config = dict(
    hidden_size=320,
    num_key_value_heads=5,
    head_dim=32,
    norm_place='pre',
    rope_fraction=0.75,
    attn_scale=0.177,
    tie_word_embeddings=True,
    init_std_o=0.00958,
    weight_decay=0.21,
    max_grad_norm=1.0,
    warmup_steps=223,
    schedule='wsd',
    decay_fraction=0.565,
    decay_shape='cos',
    z_loss=0.0001,
)
MLP neurons of a small language model. Each row is named by its layer, matrix (gate and up: input weights) and neuron, and shows model dimensions 0-159. Each number is 500 + 40 x the weight over its row's rms, rounded and kept within 0 to 999. Numbers have three digits each. A neuron's up and down rows have the sign that makes its largest values positive.
After each neuron's rows is what it responds to, as a language model described it from the Wikipedia text at the highest values.

L15.gate688:514531481553486523415508450512421482538521512496440449448522491536426486554554564511511489480494478541503497467537458511545482545542431545477565549519439498502515525468433486520520477511581472542469482515474543511450525551501492478524504517466500501508514487515488498426523504441575500492521488485533517475617522481455473438403533584561465447511513490483520533502496493448494593486543524500389496601449562436466506541463558507550492527478487516553495499578538511465418527492522470
L15.up688:465528486442461518533560492558470450444479523472524504464503479508509523534498530531460515534590527464525451533536557477508481419517558501464532484522526495503495475493492529533510451482532590400454466496503471462515541455502475435438510522491487512491516437556595485448485511417507481475458505508464516526533464545534464521426443555537524530516463493469575447529494499425588489479566457538543479489443467400439481485560512486496463586503454490512499480494535472501497518439504465
Words that introduce a following date or place, mainly born in Wikipedia early-life sections ("was born in", "born on"), plus "in"/"In" before years or months.

L15.gate819:486513520543511498501527488481449409515584538504515502605491468509491501569516489500518522484506553512522620465525533485513597545447515541462553489531444492468483439523539461501484437474426516499456526527446515492525507459543498560521528503474473469515499537529528547529474482508551513466529514499489519455566509460442486461598490484456502521502477434539555570514517514461436521433487471459487448492491555503536472489526474506468559505565495478502550488564532501524638563478441515
L15.up819:517447467459545527435471484483505514476561488495522448439483491488450472481513455423495554494505560468523513500496535392518512538445540451509499514436503504516484545566457503511415506504484528439454485453494552512486549502552506509536452469498535478522446537541556564511458406518467604474454514451454422437550553448506533515502466514450524550488470495521473519420483454446485473445466503504450499430559477542486568483542603537523555486569494417479497449499518552451510455485459603
The number after a colon, dash or decimal point that finishes a time, score or figure, as in 11:40 pm, a 1–1 draw, 2.2 innings; also some words ending a phrase.

L14.gate521:551538500538524531560513517462446547530518519486468519511496491430487470508525556502513517516517481594533522519486536484492565524480451517450462520556493551445514510477520422429491424512506480433525495525468464430481494635470507498501413519459558468472542508543438497445497513558517544466494489507503537519521459553504515523542489571425438496569458553523388573542441489511552441510469520482492481485485494476555386482541500585475447523528532615470474481510513556506546478462481470
L14.up521:483475510513468510502610614559489541501508489584464544395426509459452553469527439520505542499479470477466456447478488430444525560501538487456458567478465548456469535522488506449554429518599437484497456473524510509584507439521577390463470529490456531470574527480505505546496584532476521514471514419484545522523473543482436457531454525479465494484521513482520516504509472499493461500536514459496513514514455534592511493476476477500443521564509574487464526503533491496539456504523469
Closing == or === markers after a Wikipedia section title, especially ==Reception==, also ==Career==, ==Personnel==, === Missing fragment ===.

L15.gate706:504585454496489538513483541464535432515476508465537492539426482504485529508515571464488540481451495510503554444544445542514592496438474448501516467533523424551492555472487515471463473538441528477473538514508596457466488562502531616553425474538509486471494490507434438533616494582466514426429517457410537565440490518552482497584483541483575551521480568497549464517501537445543539478540492515495478484536503534540478464526504471441529502531537576489583462489506553528511441423499484
L15.up706:541544484443517434606504394523496424512534596485493586556510474513532479405542456510554550522516544500535518541499527533549504483508501520538419450481487561468488463537539451428488421504510494445530530584484514510453532469487535501451458466500571543478508538546466553558496468462439551535496530465584476440549610477484467501479517456484499432467442514529458477552405456558495516546477521477525531466591490510492537557465463466453459540433467501495511527488450489494471521456465489
Determiners, possessives, years and adjectives just before a noun naming a work, event or award, e.g. "annual" World Tag League, "his" work, "2015" study.

L14.gate263:451545472542433625583556539509498527500541499520480537448524432436476519462531532484464524501492438444469533544473442436573564422517502493462496457502531480497516541438493467530570479578587499550517524495547485477546462505521432562420491522454485456484516527475543555545478520542491540521503518504505531545476475490496433577514527493435465500449445466570531549541453501457491526484509557521502507508586531498515485554559453493478511521565526489490504532534490462519440451467445510
L14.up263:461485557492536535509443531527541476479504500505467527483511441555557475579560444530526518482421463463578478406512472566473552451550431522523482477481483413448486474438504486475450483548490500484488486513500570494497500544471434535477472588520466492490545506462535536503465501507483491499451460562493505521463511502493508507446509453521490481514495520534455498508458550544463551480493494525481531492471481519521456477599472457551503499531427469442475520478526448480446538544532599
Line breaks and cell tokens right after the closing pipe of a wiki table row, especially header rows like "| Year | Office |"; sometimes mid-word pieces.

L15.gate448:490468451483462496578468511540445491398517519493504471562466493539513504536499452516523502506534487433492529456499470432534572490510482488489503530515493483478483585471466541505545514440510474486522570562432507500547438521460490484500567480421493447538462498571491531509508521496442486412549464486501481576444511544483549516532445553472532446576498501541559548509490460494465472533512454503575474492492551485521538513569528405500473446449536491476477591480498475478512551503469450
L15.up448:523508567502493465486469529495523509493474496483524527536465549491483476516538543473444519441519507483501440521514440463520476473485497479544511479552509480456495555502559509421458420398462492559499502509451523462533508500567449558485487491528546514500488517513497516505442474464495525471447490503543522434462494494468527466518467539511542494517541554438452481406487461552577513549479484469486505473437534519538503481538536453522497484533509496469470554483469493567497439428495586
Closing == or === markers that end Wikipedia section and subsection headings such as History, Production or Personnel, plus occasionally the final period of a paragraph.

L11.gate664:442501432505466524463489519515513454493543440467587492478536492492480549520487575561497452467550485462527583454471542467467497451521512403521456512485481491567525542553478494485516410485535498503458476585515450497529475510498492505432526527509507502502487417550554584521519460422458526506421539486504575576579541424481523557582501515524508540549461498495473501528539508513534526401479471486511461542514497537435420450425472510450502523424468504508555497466446434446491488537454540
L11.up664:460519497477556468469503509456556503507517396553549535553463444603489512485529489561494509469514500528610552486524501523464502485514497505428470497496437491576476528546451487508586455522479468538461447489480481450463582505541521521451528533481510580478429569508493469521545489521453518529514501510515545509504484523505529569458515482503425456499513572569537558512489479576544534481462499492498554433499524449513547511447487558512508429571541464495460461475480471427545497518568513
Words reporting a ranking or standing, mostly music-chart verbs before "at number", such as peaked, charted, top, voted No. 1; weakly also named, status, elected.

L15.gate248:539551531485519455504483510555494482519467495500480527535496496504476449505490462557457554454462545529427505438476463511419530423488546583435493532470431458555557500477490538589473498480466480475502573594435580471510453443457533468508471503475471500499504469479498497528532484497503515521496490451456479531511482435575525438468551493584390507489428481533493571432472503467452418470469507537415472520479466506558503459508509561503507490575442517467447554404526492444562449481513445
L15.up248:434521506527494434487448500568554453579525517506547447475478489513533556504565422487550479534524494539474469439510466541467506517520520514444540493517503591464486584504499445454527407575522489515457571552466524526509519550541510450553543494468465492600491520535461538511481534456544529460568548459536495456511540533459498547519542477529463432512493580546515540417578426563496459520473497440492510451537550520541512563570476520477531614508468479503526553572569528485528543527452494
Main verbs right after a subject in biographical or news prose, often reporting or movement, such as said, moved, announced, returned, concluded; also season/year after a date.

L15.gate189:466492500471541517513533507524582460546504490521469556482492540535511504453567484503572502502498458570530454467496470541510509547527519479570546432533557452477493558484506542478460510480439473586462526522489500458468505496519470519454520495435480464523557500498489528560524538530510510413535568496526518526482554532511497457427531476542551546496482464490464459486516507562467488524506443528468437531522530520516508491525492500402520490519544400549484551458509469494496528550521554
L15.up189:477512492501581488497543430491478535472504498517524521529503510459499435564491467507428500481527551477389465435464540428529500455548488574511514456522468490440494491463463511500470492468433532461513570570538528463452438504500483493528499555456491514487540429471482513499411516503487553444499451473386461475532495568559564457422510552519469504488490520443478544502477509460441452451504472489496449581470576537517528484520564543503551451476457511455545603530460583504587484527420591
The last digit of a four-digit year split as prefix plus digit (201|4, 197|0, 198|3), usually before a comma or period; also stray word-final pieces like am, ah, z.

L14.gate599:533517469526453520464503498561549476450563509521573555459502508476388526464501498546556445545567475521588475525567485517475545467566493514545499559542426458469499467519443552524489458505527544474450540548446506400523563476538482537483453578496583476471480542534532518519462502500500516541493443550467528433517549481433493505536544516522466452500503454516548540492489478503530425572493479522464443510544511518516475561464562505483434524523507454504443501552472517472461547498482486
L14.up599:539478521501503487422465473464472492558528516542519456488526500517531491470515489490504484510555517490495486505512581522416434510435475465493528544528437560530438466536475552503500474462455489506424481531452400480460454510454481474482476458524510473462505526547494487461488459536483465519417456460473480549508478570542501463526442498534495511506403490566498511543533450459572498479441536477477519466510479468454492512488501486488419517480509499450567494454440554529505478391492509
Tokens that complete an expected word or set phrase, mostly in film, music and media articles, e.g. box office, U.S., monster, possessive 's.

L14.gate96:481596431556589547470484580534487501557474615509524482514460566466517534532511487513478472438532513539470527451511526511540564484499490457449475442508548511458415487465443518543547524491476474508481482463519558573451502509549508436553462494507463426430532461494564438601478500479521512510491556467500438532448487519473569495530533516441497509490490426534439595474509512508465551491490531500484554490468505449546508518486463502469515442413486461506584532516500457478468528490537497
L14.up96:482466462467502484541452486507511531479479415537526474581489459439549415483511530464435471431445534470545592495464442493499481512545539454526521539524549487505550509475508508495540520487563515466499508480441492505494510498519521557503460409467483462451508546508566499549483474523464535571673490526533512472578555490545501453487494461484428433497464492478522577437508474551534479553491555522447531493527444490497529434488490545540536510494519551460478472488506550574407456513511464
Transitive verbs and linking words just before their object or complement in narrative prose, e.g. used (to), sold (her), bought, want (to), meaning; also of, and.

L11.gate95:502562425404479529507468510548483456532468539547458501503480526520526503432508491484508505484546479501552472436478580501485572446491519537505531460549528479615549562600478539442494443421537503482463528500451556475491570525489514536470515493465491486560495484523497500459493497477500504518488532419488471526518476474447505501482499479466506529568456486476491523555443474448526505484551494455465414512394548425419601486484470533458445528520524568477444539522490539543472522560476569
L11.up95:549484563477498476507459520524496471517509473509540563540419494496538487536517537560481479520500434474486540502467465465570531483429512493487507545507452440479429513498461511481435466587462470463444484483497590486454557484534476473548507568480581592492489532453487518540470524546537480430505578435507463431473517466562541575497492519472407539504482460533465486531541586492518601487455489505527508559459491467606527501463515525486555533481503490539502525464519505486528481499498473
Adjectives or modifier words right after "a/an/the", before the noun they modify, e.g. annual, nationwide, military, general, permanent, online.

L14.gate442:517545552490540518483513447434470546535503526432528542531448567520569521513507491485551502513458533562549573462480552519484515474535401512431547483562527533461488523472480456498507431537482502563521522467539533509550553419471515433499515560419526548499437573444585446468581482417516489471543489549545508472556458504511504520569471536487456484543435472602521532460471519522560455547547503535475507521454488475528532506549476474537534555578529536472480403529530476482478535480468525
L14.up442:524529444530521456489565463492465566483497496576498488481498482541551476520535479627512472443480496486481517521559497459449508468527487533577475490544432465562448506446459425491530489521519561459527507467480464471475608546487469488562488539528526531516556519470476541583420560460450612552527489478511464506462497507503572500538501470508466514427562496544494464477512549499581437542521540569485460462513494562512475494576530547431568417509503504511475549575566438520549500493523539
Last word or word piece that completes a phrase just before a period, comma or bracket, such as away, sold, present, older, final.

L11.gate281:541468571486511476486478476488518544496568481517521564564567551476558513467422508539513488506508532503493485478426454555477519434507502523495561454562498472526471504517448490549450525524528578541553483564497474560484481546520517449567503542482510510472487515531521518536539507433445543496485507507451551536461495527491420486428442500494467521486470487470485441559462442567502522488482500538477500487475580488506459538483504529428513521466497521520473607501490588547581501448533527
L11.up281:419535557485473482527501469471493508523480429488487577562458527528488482500528540480484503451447412491533520465511489533457457454510468511464435505490507488518490533465587538538500410498488491516550453499529521554568525473480531457520547496559496460558484494420453571448453492452522585563500505543552472494462550472387526535504508417564514492442516500463500510514456554449532473556541517529475524496530492537505502512517500513431509486533546518420486490565561400455510519482492444
Final pieces that complete a multi-token word or name, often before punctuation, e.g. Kan-ter, Tyl-er, be-er, Daugh-ter, volum-e.

L11.gate586:470448532549558460488478522391438548491513553495463531440556492445492505521541514510482503484466488514501501460486577496489565490541482547475539482508434498480541447391472474613476495542491506498485489527502539493517476479534487480501464493588497506463496526503500446453503494497491549446500568518458576554460497509450473505479494545466502541518506497551484424481521437537418508581551428449499539495465576520509524503508519547569429538479533504525540382473520503573500583468539497
L11.up586:457465503577571483492443511486455439491484472448531459436508555517469528480485422472459540501545526466486529466481478494562496452509527442515413499441519526435522456471559565545501442485566492542583448542482448444498494536489488532467465527523499494505468443537502532497475464465463475471429472587511529466520492485479477486584479559512485498490493564525486490571497488528508426553512508513456495563527479479533490548436489557497479541506560492487504534528537526555514501520548531
Closing word pieces of multi-token proper names, such as Per-th, Kędzierz-yn, Transylvan-ia, plus born in biography openers and infobox field names like Coordinates.

L14.gate259:479490520526447513501515516531487476508563521405450546554430510476510484460528469504482502555453626537568567510454446514550495456473518531547495466600568520503460529530485413507490464510467428488498486437501504478530486503509459429557490502537464538507525508546487448451487479514485538534536519474501542532547539557500506459521551493477504406488518491525505555492558495497517486478513511538559458473545528514499570466594573479500393549460538469553464481475524531510546479496512532
L14.up259:538464567571536423433480548544425472529513498515573469514524505456556512479436536557471472487470482483519531561465457435460438445538497540489444480538504485515497522514457543421509595469521534422502475464465490539497505504508521480452538551501555550513465449521490418535490375397457512514455577517528610517515470528505447483520498537526539467531471457473530460480545417459481436515583451432498457474495567554496546474589545478501586514458459455554512416498627477501488566466517468
The last digit of four-digit years split as 200|8 or 199|4, in career records, honours lists, tables and citations; also rarely compound-word pieces like third-party.

L11.gate238:500520453476501433506516477505493494460473507502547537489498479526520538575494520538526416495534513539516469577437455525526471502457552448503476554541486489531527469510473471484519487491483461512472480490414529475454564485461468486544456498532528487528463488520517402508498524478489541393475465480525524492484465496538486503501514466514415435476526470529505400500520450488481488534508512527413541456494464585527518559537471492499495537505530519489461521484410385534494435519497546
L11.up238:538467527534425584458518563478520538451474506550457497488534528477453509586452510515547479552454538507448556527517461534490481520492480460424485468497477508472521461487511428556540572472478494487531457457442511554550563511525488570525518529515487416543534538506507433513509529537448514509512541470421523480529462557565503574528555473464510483555567496503481505536524536509528400483440503558589495447495459413500504520501528503536494518474467473469565522467535469502511500447458546
Words that close a predictable phrase, often right before a period or comma: object pronouns in plot summaries (treat her, sleep with her), nouns like surgery, roles, copies, solo.

L15.gate641:464537525464508553560504462467440475516593447462512492434484408463506518477524400513493554601525520544534489589566489587480458489488489573466449518487475520499560455476492452522524525503480538539506475541482527491561463522549464419462615479535459541464516421522484482426545576422525442511527446505441441403540522482526506483447506489493455568516530576529463594484492506488500530523552558489544411470506506515450535447458443432495529560468464553489522449535547438449479446464502522
L15.up641:481459519477508473481532423480512404493502492542521533538528549531492488477541472483531511435550456504580512469416449467542569456470513453483525472436547491519469484522549584521514501524534476548403475419437569469511444498501563536511477486508515471544442511493607528505556515477477521466522562517457484525543461486487447506530549477481518514512469516432480546467473454529459590563466496491515500584484433412461454439481519538496465514492490462444475533578551569512590517556555490
Later word-piece fragments that complete a rarer word split into several tokens, often before punctuation or a suffix, e.g. skir-m-ish, par-don-ed, Mont-age.

L14.gate228:510496516542519471515560574500475513526597566459529505463479507543470547487476441533539544472431508474484485524504475497448514449535436543527496443450525458520490504515391410509492521516487543524449499433455511468541520493423507548511488560469507511501584473505466486527582520472523465431485472519507454450436523475518569493491516510412411513478474441491512529502430558607516452514549530489537522474506501521543489452526495505496531487509505418497492451510454504525487457516539476
L14.up228:425402485455531564484565490445467489594476485559482551562463481532486464497500490466513557504526503513480437504545430452534492528573522506494473485506539480449478495457469508541470413518565431553461531502540487504587516434463538520477493527531497507508511478526447506531536554451511529525479532467446525548542609568438486560463523491474505459446502495519487467507462474512481501479576529512428484527476507471537550520474490532524528520553457566524484482506552515439529570519493479
Final token of a noun ending a sentence or list item, right before a period or comma, often a plural suffix as in degrees, reactors, cultivation.

L11.gate685:499546501511508520535504512550543544530502506522486422496488569568504450435518469582538439491512486445531483524523476518453474464588501472519505454475513436497555532495397473570483492512431551506487505500431505458495472445481523530484472479478455487552486483510472482502525478485511471449420485461525413491467538555468427475483481524515481491544519498518503471431512498516515508433521524523511471468519507507472511553500475548486490470510560507422530481485487534479449516520460515
L11.up685:520507490520601511545497501440516477500512505460569530498572453530533481491484494474550415499422436544557451480531585532517568496506522461461455542524521496454447467484488477437544518501503483539517455509494444446511475530482472471506486480513477602448459508511546431496487433557508464516449462508465492499540544533441529487571488510567471473553550532523553577516424391469478515481563450487502445517489464507528451483516516488453502517471489494442496519466475485561544492540541505
Tokens that complete a number, usually the last digits of a year or a chart position, as in 199|8, 2017–18, number 19, top five.

L11.gate39:475503543472504500425481462585463491577483476539505517487523527533504513508453488505462516493475437573476568491527510452529516446446516500517417434521525489463530488490517478493454430487428455508542486530453501537505482539543449538481470453563458470539538507500506465541506517529532479522494478532451477464477472466622509420457493499468490460453584438446489548545444615423465420483518516496469443430513461456433466557484403533455568533491475441455551484518460447430501542472529500
L11.up39:478534477485493486467549505456459449519535514509570487478453530452471507463472498462466491426447458449475578498525408548468516498540423537539434483449443458533466554453513457457446465473467563457496568467432461540538448494578551556513448566426475544512498457473591547505461529527418470559525453443481500464457499544450515496466510511527492521539518511487505584442514473566530496489502538458479483487454555538549544457576452516553469501493538516481494539551506472511549422495503410
Final pieces of verbs split into several tokens in narrative prose, often right after "to" or a subject, e.g. teleph-oned, reinst-ated, down-played, suc-k.

L11.gate434:515548534419394554450490602474568550515520543513481569484486444504478534489467532566477513553486501533564453578502514526499480446460475560523470520593498523476508500503546461521548484510505492562505502481482497476545531513453546579472449488512475456514551484534466513463483464414496460574487550478535458467466583477481510476510488478477441505502507488501452564474506530542511455505506452575489544476463589484585455494528441473529427479513487552525531383526437558465539536518484520
L11.up434:484495504413510519516516439495479477510486570414494504415534538497537474563510530503415415596454551545450487502520459542519479485494509501502420495463585506559456478479552451529467536522511513468506536485549451489456466553564509495477502486457517360471545574536553484547488541502572482476522513517469590606478480475524495463514508548525535474419545454487508511545464499544479487424476531426527542517489503509565486495473481481572448479491513512497587454606568459488526478510542502
Closing == of wiki section headings and their words (Geography, Notes), nouns after "the" that take "of" (age, leader, presidency), plus "Val" openings.

L15.gate322:504515619499525530469466496496450507558491457502498447492485500478491461469486469586514514559531536543528481492441479491424491450475507501539543468496559466498481555467514476482493444528506530500485502581527575510556475457537545504489482498503391474457448509425499443480562453476459468586465512523529545511528485436520529482511539514488471517435479526547577429547601548503571478569494518437502483616471468502532479520491490492519507412547506600401518478478551483529483473457464497
L15.up322:454473537534458562444556541520562509510480549506532496515518491478489455484547503448557480533509502470469483461443448540458508545496418484541507397469446487487481597441506510446486497472512492482609420468473490463469492479464510534513495474467435537558501488550560494531501510520442539502529493480509454492597505500514502510644443517447565550563529523536522539565527576482515511564486456468587538544591539438476465418479502513518423461473564604501531529531431515526460522477523463
Perfect auxiliaries had, has and have before been or a participle (had been relieved, have been saddened), often in reported or accusing clauses, plus of, for and into after accused, cited or blackmailed.

L11.gate266:500549544587485563528481526496494457488469468492484517481511426450521511497564488523509512446471488514546600464503539548496472474526524485401478449472469415507508448499492509440459503512472482475476589474435559566568513551526473434514549528474512474482537442556519487554414516538505502511501491479494482514480548449509494480429492485446452483489489501552545553531437521512449460559494547542418469498467469506542453476463453483519482528529491496553468476526454571397463555437525548
L11.up266:542510479500503573567499538466501491554469466497528492466553465476447557515539476476474541491507369494494557510495498547522537590569449497447466466535491497546526533515555444519445500515545562551548463499573496503475477520535450443531418478468494525532521537530517478557498536491528480484555532492458466518525506515568457460490440454542554535512470531538479449548472509478446536519470409506521504559477552470573465501458521406471424485583473491497480488490410514423485495484457521
Empty or early header cells in markdown-style tables, mainly the blank colour column after "| Party |" in election-result tables, plus "Image", "#" and header rows; weaker on scattered mid-word fragments.

L14.gate501:510528473546448480533421577559499537411516479514515475478468484535506503495485544500482525519546502462569537534473537466521513474487500547568598506486538436521556580503547417458476455497502464445553511511478590466440544465522515483552502427567524453506485571429550434522502490464515446516526502520495518514489506474545471475426526510422533511546486503561533415493544532526543495550479520476472549423511496437544526454517496453542504481581489559505521487536471477513460487526522505
L14.up501:517489449456488410596510487570500531493479516572498535482532455494515443469459529541512488521531539559476462498480484516526441499512484471557470451475438463483539514547524429523489513539501438518432471502510555526581460511554498540495476519480448526621562524470510469528538422460496593476518517584508477533520500508521504525444447555535488481551584567513567527483488541468534534486498553516477526525457451459418484569451470510522442576537432577469465491520576514474475522578553571
Words that open a time relation before an event or period, such as after, following, until, since, or the hyphen in post-/anti-.

L14.gate38:492555568481476580489495480490516432518561553506444498491459523493469511502500450517539515542499565447521438550489478563528497488495486551489489503502491487419545462513519533507496535491394501539509545529468534503499520550509509488505416516538549465481488461565529579475544466492478486540425536434488478444480591496478558500501491532443603492572558458566451460489462506528569558501451487500603514424416496475438407531455429566497450458490563517516520533459490492476527493518485483
L14.up38:484474514587519362574451539489506489557574457437570540505503557493491454483515514502466444488417512491487511450513467503490499505544593521485479470481535495458471519536481568527498458539498481504469519566568508525531544484487497479565535532498489486492505476456512546605521457521527497557562524519479491435437490488482525485503502519511500437460433466560427578548453507556439475548505530491469534511416513476486486508488515504548520461461536538446424537546514481585591494469465419
Words that anchor a rank, role or relation, mostly followed by of: chart positions (ranked, peaked at number, No.), accused of, part/member of, and titles like King, Chief, Court.

L11.gate49:519533460610473466491473550500590633577500513495582508438548478512521520492478518461504453565488504502396465487557557504457479523528536526531468527457533503471525502459440553492474431508520526505407544536487521494479451492512506533490438501526515550553561484475457505466532426538521533475559514432530531555509476542473525505485555496466486379473477450514480517537497450547469467481494525596479450458413509443488457500543482538502547500568518445458499513550496449476577496478457383
L11.up49:568485526521525462523437500556460509549467484474480546487531491418505519485425424500415498434498461525545483490483500549491569443538508507490451532519531504477452614476427499480530504472524487535503550540528499524560394481464485489541541571462522501506487510501504505542470542474519461519485509522459473555581466508473543408492493523554433452512488471524566526497491469534492493581538516455547491498447519498511457551455499504474486500513481553442519503603514514459470524534415481
Final token of a noun phrase just before a comma or period, mostly country names in lists or locations (Denmark, Israel, Mexico), also abstract nouns (damage, development, life) and year endings.